{
  "n_layer": 8,
  "n_head": 8,
  "qk_norm": true,
  "tie_embeddings": true,
  "optimizer": "muon_variant",
  "batch_tokens": 131072,
  "train_tokens": 749200000,
  "dataset": "wikipedia_en"
}
MLP neurons of a small language model. Each row is named by its layer, matrix (up: input weights) and neuron, and shows model dimensions 128-255. Each number is 500 + 40 x the weight over its row's rms, rounded and kept within 0 to 999. Numbers have three digits each.
Before each neuron's rows, "fires on" lists the tokens most often at its 100 highest values on Wikipedia text that the model never trained on; "fires after" lists the tokens most often just before its 100 highest values on Wikipedia text that the model never trained on.

fires on: "\n"
fires after: ".", "\n", " =", " |", "---|---|---|---|"
L3.up1477:551534529505469503490460494505453509491443515509453533511540503568377474478416459435479513495511493529432462580457455470542485523518508466479504549496529513514544486427519528517509478425479494460545490472466469493586480495521460546558526537456515552531499490503503511539523572517529513473510531523504515441487472520519486454505495514445509464496507512589503479483489524506447452537538

fires on: "\n"
fires after: "\n", "===", " ==="
L3.up1488:530585515491515527461527532522555488546507545553429528501505506536559476519539536452526548491481490582530493478506489515472512554519500483516514557545473494467533449413574492445544590549450533420536537606447470530527494448544485559434428369522589486489456516557470454503543618540521483488533506521454524532523518504501543560487441517527522458543484487515519494553466452513535478446441

fires on: ".", "S"
fires after: "S", ".", " Jr", " U"
L3.up1694:516456554511490526510448474487554545534496452561516493483523566470542557553587534504569557550484505451456500534438476541546558558524566524509490460480534472498508543503504507498469517515544492473531570538499468578471513515532543466512471523568483519506526549494457518555517540508474496512478534484497483474468520465402474455518597536541518451482490487518577525505486393517504497568514

fires on: ",", " States", " which", " who"
fires after: ",", " United"
L3.up1887:527453568512516450454496514547513507544511514481460537513540486445460507525509504550423545468598503527440480467495452535435402479568514471439587451478497504582506393478553469478458508509476578567428534481496488588470515485482482524551581414499572503498521491458493495466535521519497498522515524536508484504550496469511495459538490477496525491516521522455605587496530463497487429491436

fires on: "\n", " said", " stated"
fires after: ".", "\n", ".\""
L3.up1102:468503511500418484483454495505483423506528511501447494515553506572582487533472502542490491454518495492470454490468510531469497472462537484578507545459478503507505525497530409452486500527531505521529536563548485412479502469480393470519533466601571492444526499486555491450568490492483475545486488534370529578539436508532469508512470489459501480460491483578471552530494505438460505517443

fires on: "in", "D", "In", "ar", "t", "B"
fires after: " (", " \"", "-", "\n"
L3.up148:432445503557487517535597461494495480489581516510527540534544413496413429526487568510475506483513482564485514496583545439474484487512493531447504481483560474566517504523497479487493463466566500522463578512465492536456544531431477553483542459467447502506556519521455484461511471544428554474489445455485478512563504523515423560493514472478593432543424531514504427486473487503549483523508

fires on: "\n"
fires after: " |", "---|---|---|---|", "|---|---|"
L3.up1670:477502557477531506506496511546534505499433549515477504474633495538465447454563518506550486470531488572434484498502429490484514512491524466474485445553482478524568477465468487505527586491563492408476466499524501488445543464450461556434500440486492528383540556475509463508485537511520470554512438449452561542502487562496523482548500493545566466575569458445532485483482539475519498488498

fires on: "|", ")", "]", " was"
fires after: "\n"
L3.up1803:489466526483495493558563474488521526487520502469495548437520440556469554517510485570451476519482543411503528455444572537514513547452558547532550534521478475564452508585522489463455508522484510475528547533522510474454462568413424520458507477563519455524468458567505397480520509485475532582464554554561468540423464533473445608515540487495483447492494411463465513515497522480458487517536

fires on: "\n", "S", "K", "B"
fires after: "\n"
L3.up1452:487509401494499476462454468537460528488491457405466447464517462498468536545503446461439460499550482453476565462566469492486525511555491483475465539481494522458452539455564425488523535475492525454536494527463519490506522423529492491536511464530488513518477485477513467425505447488516490522483540487570524484493555492539501537489521554482539455446453539506508568492472503508490469538499

fires on: "\n"
fires after: "\n", "|", " |", ")"
L3.up912:491543489410518519440550544516422501525533480534467518497510491541502474503422491548466486522470485513468398487501452453525497487483591494539501540494435550471510536470534506505503487492491538388466451535491359501424489504536522502521470523479546535451531480438506558563472541543492548518482548551535519527517459526538492495506522507490548502571504521496437568515423532515506483501524

fires on: " 1", " 2013", " 3", " 2", "---|---|---|---|"
fires after: "|", " |", "==", "===", "\n"
L3.up192:481460539466541572524530444507533490547545480533545544426505582508385507459488487479488474539527525556528530511510473526485515556524507507470543480437497560523493521507517448511528563498460469532466467506501462421538570534449533556581506517596503500494484532503446477490472497550503455535472465451473515519487467473486583555532508467493489522515516517451529458520517497426484519513502

fires on: "-", "===", " ITA"
fires after: "\n", " |", " ", "-", "|"
L3.up1116:486477508500446537448469517478546561508512529600482527466546518617516402482455523498492554496515489532518529478500517526459486507498435447529495521552489563487483505481510468474536518522480548557517511410585529512472515414543474526535440557497510468499498462481453533507531503561517509425449504434502479497502532401505562513475502492488530515465454546482469502509482461527427535495482

fires on: "\n", "G", "T"
fires after: "\n", ".", " ="
L3.up611:525456485430466545466523530540497568604519549445494437498498526473485524448402550503437525540486483562426475479475529541459579514434516521493491480571515522437516495523485441506401469545528572335515552526451523509508494510493413483403450403520529504485501562533477537433512460434589515532435476530442468504546495502464540568496471505484461499497503501539506501535498566563503481597506

fires on: "\n", "-"
fires after: "\n", " |", "---|---|---|---|"
L3.up377:498462538494460548491462496446466540531535505490467516517613558467387480436505501451504490481497480465454500499549540530429504592497457518518480518501506539515499524547530538467501438485455489561484471549501529497513533483499515537520516509434472510476559431475503474508505514492498555532455511534505520480492518489515460455524556514421504473513497537399593453495479463475541529475434

fires on: " ", " also", " result"
fires after: " |", "|", "\n", "See"
L3.up1899:519464552452552447486548505517570499576517579560534518456589416495488394549467536568500538491487443504513461556471454532449479476454456517489569443544481434403513571548522498550489455511453482509459534483567505447510505506486487496546461500494497511518521520454471431556521474464526433555518517516504503534465486453489487521456538505526544521442537502474410577464485469547472582459502

fires on: ".", ","
fires after: ".", "C", "gov", "S", "P"
L3.up1838:476578495512505490450527494473529447505531496532440540506514527494442502510534502524512503518505516524522473500521457498496546568530612490382517451497540504508508511504533432464429484495516479471482490510539467421469601525497424446514523490561509495404530495488518494504634528489469460472488509527509507476484381511539508516429478653540508548490490480483580452474532525470446507490552

fires on: " first", " One", " First", " one", " |"
fires after: " the", ".", " The", "s", ":", "==="
L3.up1522:516476437423520457518479543460439445439446496434500465557546472535416438488546447514433452501493488546435479473416553487535495537475499461478470475489487538565459526544504498560577436521559493474435492557560426447505479488496543493499468499543458444477516520497443482425488465573469561463468489528440549478460473470468514570497514520414541573493536485534492530492558514447514496543521

fires on: "---|---|---|---|", "|---|", "|---|---|", "|---|---|---|", " Total", " "
fires after: " |", "\n", "|", "-", "|---|"
L3.up1267:502551458506408449541457479485547511522519524473564549474496537595384556514534491497526512461501501481488489529584384477545534519562498525490509453520459571466518528388521448554512430495548591440492536441485502451487505524504450450556565558503587471526507534487519487579524529500519537450440475503474487520495569485528562472550560536522476498494481532496579442489509440475482476489495

fires on: "==", " =="
fires after: "\n", "s"
L3.up1411:486545513468457543486499527483427453430503496529517499493495528527491453486509518442478496499503510478520504567497437485515544538499552512538465457564481498641573570523483446473466433490422507504507536505506538428490507522452478486534489516511529546580544531514529495454508530553561497490523492522508517578542534430480502453489580531449534490621570495463519467495543482507484478484546

fires on: "\n"
fires after: "==", "."
L3.up1724:528531533507516470478442439499513511461527561518581443543538473580502468500505444438504504515478486511503463538520542460453499507519504444413546512463472507516463389525591388477437527524466506492491576523533557475506505517498487460436515452520454491579448468556460409538449446536454495532549488554492472561526521469475515459508540518484476531480447524506533449505555496477511491508544

fires on: ".", "World", " pro", " human"
fires after: "S", " U", "===", " a", "\n", " M"
L3.up868:506517504465518579493493513475470480467533488475485461406528441521511480435455486549496603477536488491463462481461430572539556441490463487507466498480515479459503476499462409519453490452521552506453475512397536435496488493549498498427502444545474492500523546531505414474450521515513458458460519537372544559540499508534518474507475569484457550521397478401475456510493524508514482508482

fires on: " 2", " 22"
fires after: "|", " |", "\n"
L3.up1650:486572490503487536496519442457474497564450483566495555477521501531494395502470505497457514499486613500475568521514471553531529589483479514543518448483473477506502540472495497487518469519474466401455542460441460447464529430494540542565495462564526552555473550488438558447562468513528500478507486529494506561494548467492502509461502546457462477488465545455506593530442499539488542471607

fires on: "\n", "==", "-", "==="
fires after: "\n", " |", ";", " —"
L3.up1963:461484566471530522472526558463455484514468473486479455573599437474456356534547481517508484481476553528484510502517525466453530488512467510483519466513499451414584468481528529422484393437440529537517437549567453509428462559504539498503516461490451481463490624440521484456569461553484406497560485576560491510467535559528624442461510545451506491575533538525525527444477543504525496517536

fires on: "\n", " born", " |", "=", "=="
fires after: "\n", "==", " was", " ="
L3.up451:497483482473525556526525482457503526488514523530503511506489558528529531545516495551518483495489465493492465568568546533515427457519456469551460490545528513421556548588591502593440483486477523484559505546504477462569523503516508565546447486511434506573461565549454523522484420515453485479395549515489447494547551509500503473514452517477486425428518486399505526450509468455534451506512

fires on: " |"
fires after: " ", " Champions", " Notes"
L3.up256:515486532477539511461500474506566453537507495497493518555471457467449538468554541546477436581490437529489510488570426507484544480537450527422506461502450505507528421540531524436449529403546507532498538522588505535465530535438493504558527474473508560387480504462469552485576510465454524490507471482459562462571490463516520500445522506490465543526433552549517534511503519436432486619462

fires on: " |", " ", " dis"
fires after: " ", " |", " 0", ";", " -"
L3.up1394:458456513528479553453489463499445437404473496512482482565511480482444522478525453494505459492512520543436553548482503447486558463452514519590529520441450444498477481473529470438469582539533491406524494559464494466482511504490514506484541456450499503455494505455430447567545500496514398561492486469485483457396522481543463473449464496487495478503559446500494577464461491544550523583525

fires on: " 0", " made", " |", " on", " scoring", " scored"
fires after: " |", ",", " he", " He"
L3.up1420:512503508446498491471479434478500390498501394449483505564527484450491481491596515427520513531505479457480497504548539494466460467464526506517530562505532465566517512519461508428518546526507478471516487492534424506484492599472467489516550502457483530455510587518569520428490493514528531479467506503532494555508532496509548543492526506522448536478561614540488502542495534558551550463487

fires on: "|", " Women"
fires after: "\n", "|"
L3.up514:462548548479483491485542463565467483477531437449522478492535519528549523536478507504501573553524595509476493523489496493522442480502530511570477569483570462491534560549466469489524538528480516498507437389477541465471475493496594433504439442546439443579450546544552432515474489466516521489472475589474445508465507518485481551475521558483543489484490486467449487489503523560518558476533

fires on: " |", " 0;", " 1;", " 4", " "
fires after: " 0", " |", " 4", " 1", " 1;", " 0;"
L3.up1608:519474523464520402473477514484517542477476559572430534491615477501477516556506562455449557506521571435547489532536513506538493548504539542538501468536469432468506531549504531500474533594553483474488473516487454529523593489465471584525479521464445488508551540501544526524506428423554528454501526406511463548534543480490539502483475489567471480503509454538499510423539483449536519491501

fires on: "\n", ":", " co", " 1", "1."
fires after: ":", "\n", "===", " a"
L3.up1033:473535451541540492478535492497535509493539508532483480514481485455510531548544525477615503480545529623474585485511481484511442446460495516487481468472492503520453439511560440450527542510452486562474516442512482552472557511463552442471502449510469510414492467549496558510512421542539550542503507478480455480462569513510481425548469529459540548485444497525591454422463486561507523467382

fires on: "\n"
fires after: "==", "===", "\n", " =="
L3.up1310:409519440516473457473480518539488520546546450526534444478524537497458469457510444486486517510555523534545398497453327503447548585480513487594493477533464439454476468591547518602536494466515484544510478539509478505488500509508557485512505502509528452540552506538610489526505434558542495528477605530393538464465479448463533544508484463481488515502505468462576463524504517514533505528484

fires on: "---|---|---|---|", " N", "|---|---|---|", " W", "N"
fires after: " |", "\n", "|---|", "|", ";", "|---|---|---|"
L3.up1525:544515480468538494505500533482507540571491462492548446494530554555463514561540490496496530489555438512522509514536446512546492470556527544487506400572529521470585531558458487530498452522471556556540503492449484519480591580370433557518541545483553413455503490502472541534485527446496484517568450515511451521432517467441471519526499504504532465488516511573495486515451523517504537514566

fires on: "\n"
fires after: "==", "\n", "===", " ==", " ==="
L3.up745:478459528449542493468475443511467536479485475529392541453517530502408529537496503491484510418529491465520491498466467485500509489526536400483505514412451517500499549548461432537514548473485544412462410613458527478477564508548539552443522527570504468467487479458532544566483494526489514530462572475559459508476472485494497496471499494529429448504472495537487545493494455550456476518475

fires on: " |", " shot"
fires after: " ", ")"
L3.up374:520478562488509486536478507520545502510531517499506442490485497474592468521581356529522412515519397559428569440488454537482547525409515523464550468532516539511545502466475535488565522497482499493511447539575516505568496479499509531505541497437446516507484564512452513550537564523464515521472509404440627528484486440513570491547482509472522518484515544554455471446488448434522476532477

fires on: "\n"
fires after: ".", " =", "==="
L3.up1352:515494558506458499522521513515455507526529572489544487513546484508440558486474453530471497450606465497512511582489437504505481477461550443488531497550421478495600437584498461562428529469522525460513479574465510499507482472459497472431532467563482504478524571512492452528495530442446478476447535504367515475516475461523531524464475506436508483531496483493499521512492509485575474511566

fires on: " |", "\n", " Total"
fires after: " |", " Notes", ";", " %"
L3.up1616:465450462517491469498469498432555486526398490498462559470580460480424430503461530494552472452504493473485610411569466525549509503512508519389437440485516565463510516499485507475456546472510527512467518548523539480540550544470508505500519494504470467500513542491491539519474528465517499488475503489461488551486532469470508534554501534525506512559538600566560522503448504484508501557429

fires on: "-", "1.", " (", "|"
fires after: "\n", "-", "s"
L3.up1974:520534449480492492479479416573572458545490473503485507492464548501438568508489497483494523554462484462490509547552541520426451480537469503543458485493463489482469447539567503463495536502560486521500501406508468557509462464497471436488520528515511439505431506496539465542462562580514515448494515426509444580518546433550554504455446532500504617504458544478533435478472473479520538529491

fires on: "\n"
fires after: "==", "===", " ==", "\n"
L3.up1984:452466568512494445465477458581519538430464491463504554489498512505471521508526568558507491473429496448526483466488428482488546548502493495503469549533534570539466499457524516517484530482562483403514503457505501538489534517473519501507458511490484514456469496454445536507494520524513446547462565553531430543518486448455590490516533523467517469502470521530500424470519482570538529518530

fires on: "\n", " –", " and", ":", " |"
fires after: " |", " medal", "\n", "|", " 2010"
L3.up839:522471576507463476515538516474552507549549542468482554508515459509498428525435528446482482473499550520514470493516419537514568465476474514534556436541487537516488573495527468532502559434431540508531442468502493470517436509548511511532469492516480468445498521530536534499509500590418500465543446490532479510464471456506462440493565545499475473598526515476515426556473527561556500466440

fires on: "\n", "."
fires after: "==", ".", " =="
L3.up244:534518489494544503487448527571487501480543479479494507492499515550413504521476445517483523486538445481469510521543562463489543553470412438452519532486448520458464469567508495529438485547553563532556535530476512475487578502497451415522572475516470493557576497523563376491457395470474507486435500541431432522491470350517499413475490490420452531494469551511463578458551503507549479557602

fires on: " |", "\n", " Notes", " %"
fires after: " |", " Notes", " Total"
L3.up927:515471468504441515490377520456516512488412472442445499416456509508491492511572473513492491542480437520493480417465477492539493602542492505462542456551585488551527600504542525539502576498508386510522517516476405543440468504552504555497534533438562539434543489518490545617539483526542515523508524491484482486450497543460540466514561486488486475462510493515572474427570495514551495448482

fires on: "\n"
fires after: "\n"
L3.up1045:541560485495531491487490433561516509523515446482467449473639470452494518509405512556490522511474514519473460478581495508474523488531481432597438533453475536424462543477614439526486512433455503476493495531528632525491521426578527470481459448548512546459504517506506429484433477517573532505547483530494487551455564490477481509489490465460505493532475520516464463492445505491549496497541

fires on: "\n", "-", "|", " died"
fires after: "\n"
L3.up1807:496515484483434498479546526504501467443564511510495467513545491473470468552453437551466472509438516439418508464544501514482538543493466491590499483482467458519490494571511460526507512508475474483515473477553478482463508401487544539511498473523530432499506438542518437502497500518579467544516468545421513523516495518547445544477560499445543384535521546411510544604449509560463540454568

fires on: " —", " home", " 1", " +3", " over"
fires after: " |"
L3.up1347:504473484382479565449523526485507505600481483513530472455483556507441584484527473507464467482553439493556572437491446526470512525484504487479537494454534448509497478557541480536463529539479513501453557530446517546424472563450467583477482507494498499437464506523457516521539494564502459566493460408526471517486491514510469408477543516463475461487459519536529511466542556578538571459511

fires on: "===", "\n", " \"", "=="
fires after: "\n", "|"
L3.up1449:394567467498515560456455514485537474526491511442450513453531505479518452522472508498491454531558510549432550513514526469488518517526506452515459502529503507468497599488499465469452466549496524484529474509471490518547496453560477469480500461532475478541493577484518418523466559500542547532547436531524469434419594506517562569515543549452487467522446504456464484510495477454463501514565

fires on: "\n", "-", " ", "A", ".", " 8"
fires after: "\n", "==", "===", " www", "|"
L3.up1057:481525408552545527462502542501497474556527508519498526513480578548531490547464538554450543489528429526556463443497496533460515577493478550553437526526488516529441519525615482485463564383490465516476471511580474524530506508524554556484487476515492524526539473491475397502473477559498525502440478470493464526485548457480537504495494473498504474507490434441528485523416492547532553498522

fires on: "\n"
fires after: ".", ".\"", "\"."
L3.up213:525531501409502537523526528526530446493534504490570454522492503553462453553518513466480565449472479526459469589554444451472513540476546523449480545491528498521488545556433538483488547520474453542542494476542486532543537500521402533515475372502511526541561512504448467385571539488531544531473489502531496525483502506460549434529486444522462467494517548522493513490547502585473497512506

fires on: " |", " —", " –", " J", " Champions"
fires after: " |", " ", "BL"
L3.up699:552573438467488515471499474516493488500464525568528509463596523477507471582490442505523503494441461414483512459499452486521571520496429538546458569446543546488507464455576519480514420460500424567456582495494455522492522520494447564576509513486463561507485560433469556518487400470521481532487525487469509524454539414538567467503497484458500553493352498559487530397503509449526532529561

fires on: "\n", " would", " can", " may", " could"
fires after: "==", ".", " ==", " who"
L3.up464:494569559510441520477497485506496481503488479426498496412548540582511434573479465559492505507458491558533469528496523512518487510493453449518536551437499472546474507457498350513423537505442512416528511533572499465537547534512514510474509526521508476537488479574463476415487438499488488556479579570555487571458469436476504431568507491453420480511511560504482535475495566496553468506557

fires on: "|", " |", "ne", "-"
fires after: "\n"
L3.up853:488520497530438480477523445494539504489540530483458493503512452480459522485517433481527508533472508506507544478473471545488522512493537463562509521455534532514505567510519520484434575456468537498467485498513564538493556542480499438471513490541486461480467474584444438582512533527548508549553462528495504512514418520464469525483466503514523492517506510504497483558461516503520540485613

fires on: "\n", "As"
fires after: "\n", "===", "==", " ===", ":", " =="
L3.up1041:445500542475441490520517521483512453522487587514500537530486524492485576490543496533524461507487451473525475517401447580509516489549534407492479492484568499491465506571569499530496512502535464462500533514491462531504466512482489518510473483506519496426523479475482525474472523485518501410480497488415513481487542497513467498508482494508497544523526482451594488532452455460514484468459

fires on: "\n"
fires after: "\n", " =", "-"
L3.up1689:558568480509463489493538467490513487456520448496517505486527476479502539462464501583480485429483517491478558563529483497610426565559575542473531477491505411460525573549513496611492493476520473565488512550450451490473550539528549467530515502535525511552489459545497395524538525516505499508494557528545565490499507528453514582550483436505478428418492514444504524453501527447482499477528

fires on: ",", ".", " and", " Jr"
fires after: ".", ","
L3.up1518:532521470485571414496475600548593475516528444430437508485537529460495555463518490478589488451577554483507507441538462517426463550567537480486534514567478450567492537460513457495475462520487470567445530533550435434540553509504478472495505529583513477514554473499442459425526464462550549490470507508532522464560496503585542483453425524511511497501472472461493483442560479465468478500485

fires on: " \"", " |", "-", ":", " by"
fires after: " |", "|", "\n", "ed", " \"", " –"
L3.up784:530501502513526472516518442508523501469491469552540531475518562495464438504477521518483504548517473453523556549488530443421388501509505536524568476536472441516471475522552488559477496559485478479526512507476488494497496529414509515436388525446528513507427519543500500485419530487532467507469473491474506477575470496515552511512533569548439497513485542528596531512527467491478512490493

fires on: "\n", "c", " |", "ca", " c"
fires after: " |", " (", " ", " S"
L3.up1681:497475644483465481523458477455512549529424507543464527506509504533482569547486535503554560460498544531475500552476560565488507505525509506566447490488490530496492556459508536514556475443500575467550523503517499550510498519519532498486489437445470486365463504451551491416513468481510531483435539466546555480546556503512455480529465554474538468548443572472518401509501471561436480523488

fires on: "\n"
fires after: " |", "."
L3.up1982:473566531518475517477480481490523491553506570553499495576546493479503473504515522489499442440493476513451458614470507561520466495487541486501437513449500491593495521575455448461527502526419451512542526462487476411510533509515382459446418451455480543494519494490496504561498489540469528545522560453423493487531510541528515448496506514489545459599461494454494495465494513464485461547513

fires on: "\n", ".", " ("
fires after: "."
L3.up1282:489493472552501548456530487591470541447474519572494531494462578553425485468481498502503470433546513454462479601425531533529514514515509471433515517504465510537486547525465565537474550516576511443522567440480556392459473469486496478527521465495472512573480510502483413483470546499481540468437546521412532556465452463527477438496519533529542568512520480467482490494550501488478430554575

fires on: "\n"
fires after: " |", "\n", "|"
L3.up1446:578545451465489485459439466527515468408503487510562528475647464508473468526557548562443525464579550397556487584521430510475493465520575517490492481411458508491492483514480565533439481470466446486483421506490501463476469488527519481526544532450560536554527560452518542487497488558611517490523545531426520519518550467540441389481505514518445478522471528506505498488478490479494499483529

fires on: "|", "-", " |"
fires after: "\n", " Year", "|"
L3.up1487:492471538546553470468514452470547494504538491422408504567593492619505500493500561483468499519478523511519531504598477467499494505487418504579510431500505556420539501529559476462509493523498554524511550475567501527491535456548517519485518530541515547528478478551492549548558475487498405474501474556493424569528497419502502596495471528480453533435464623461515479452546502475478605482442

fires on: " |", " race", " building"
fires after: " the", " 0", " 1", " 3"
L3.up807:566502489532491482498433536539522545451499547546488475491431490506432494533507472451553546529501463573502435469505463548474536530508503512453562462550501534483514502465449534448486520534550455571503512517441523466547507568525489525524536455469468536405520526528517568485545476495553452511463489489490556534553541563510478489525536472435473536419481469514510551493525517465513579531522

fires on: "-", "|", " 3", " |", " May"
fires after: "\n", " |", "|"
L3.up636:503512548550544502481480460486476529492505576525510480470525503539406504484483526537513497497457494495472462543506532473537479519535531524558453472515489543514473597516462489559502423493548493577450494525493429452467465519498440519544513535498425494508479517473541558534498446493431412471480457506549512523444531529556517513558523576457442448472506496539551463536508462494538560506522

fires on: " |"
fires after: " 0", " 1", "0.00%", " |"
L3.up221:510535525508479491467564474495487518494497478516410470513532482463489486489430553488444510584516514519432494499564473520442494500562441466426462469529549534524452495530524462507472425519551432456525523532515505501472518510512500521549437446473464512476512523437492512515502570528549514516445457545463508520614490500503513537515530458526500562495480569525518536494509508508546467552523

fires on: "N", "L", "R", "G", "K", "S"
fires after: "\n", " (", "-", " \""
L3.up1733:516532495492532599527541499462473487549554519477458507404516507556544521567462488438469487483507484490523438510485508494494532489473473455456470475501494514476552508492484450446436420562461492442516544420518480518542484509506458533531479415479504469398501462513490540464518477601463559441479491484564440522497554484432571508490524480451541464531468477602485508471495505531495567600490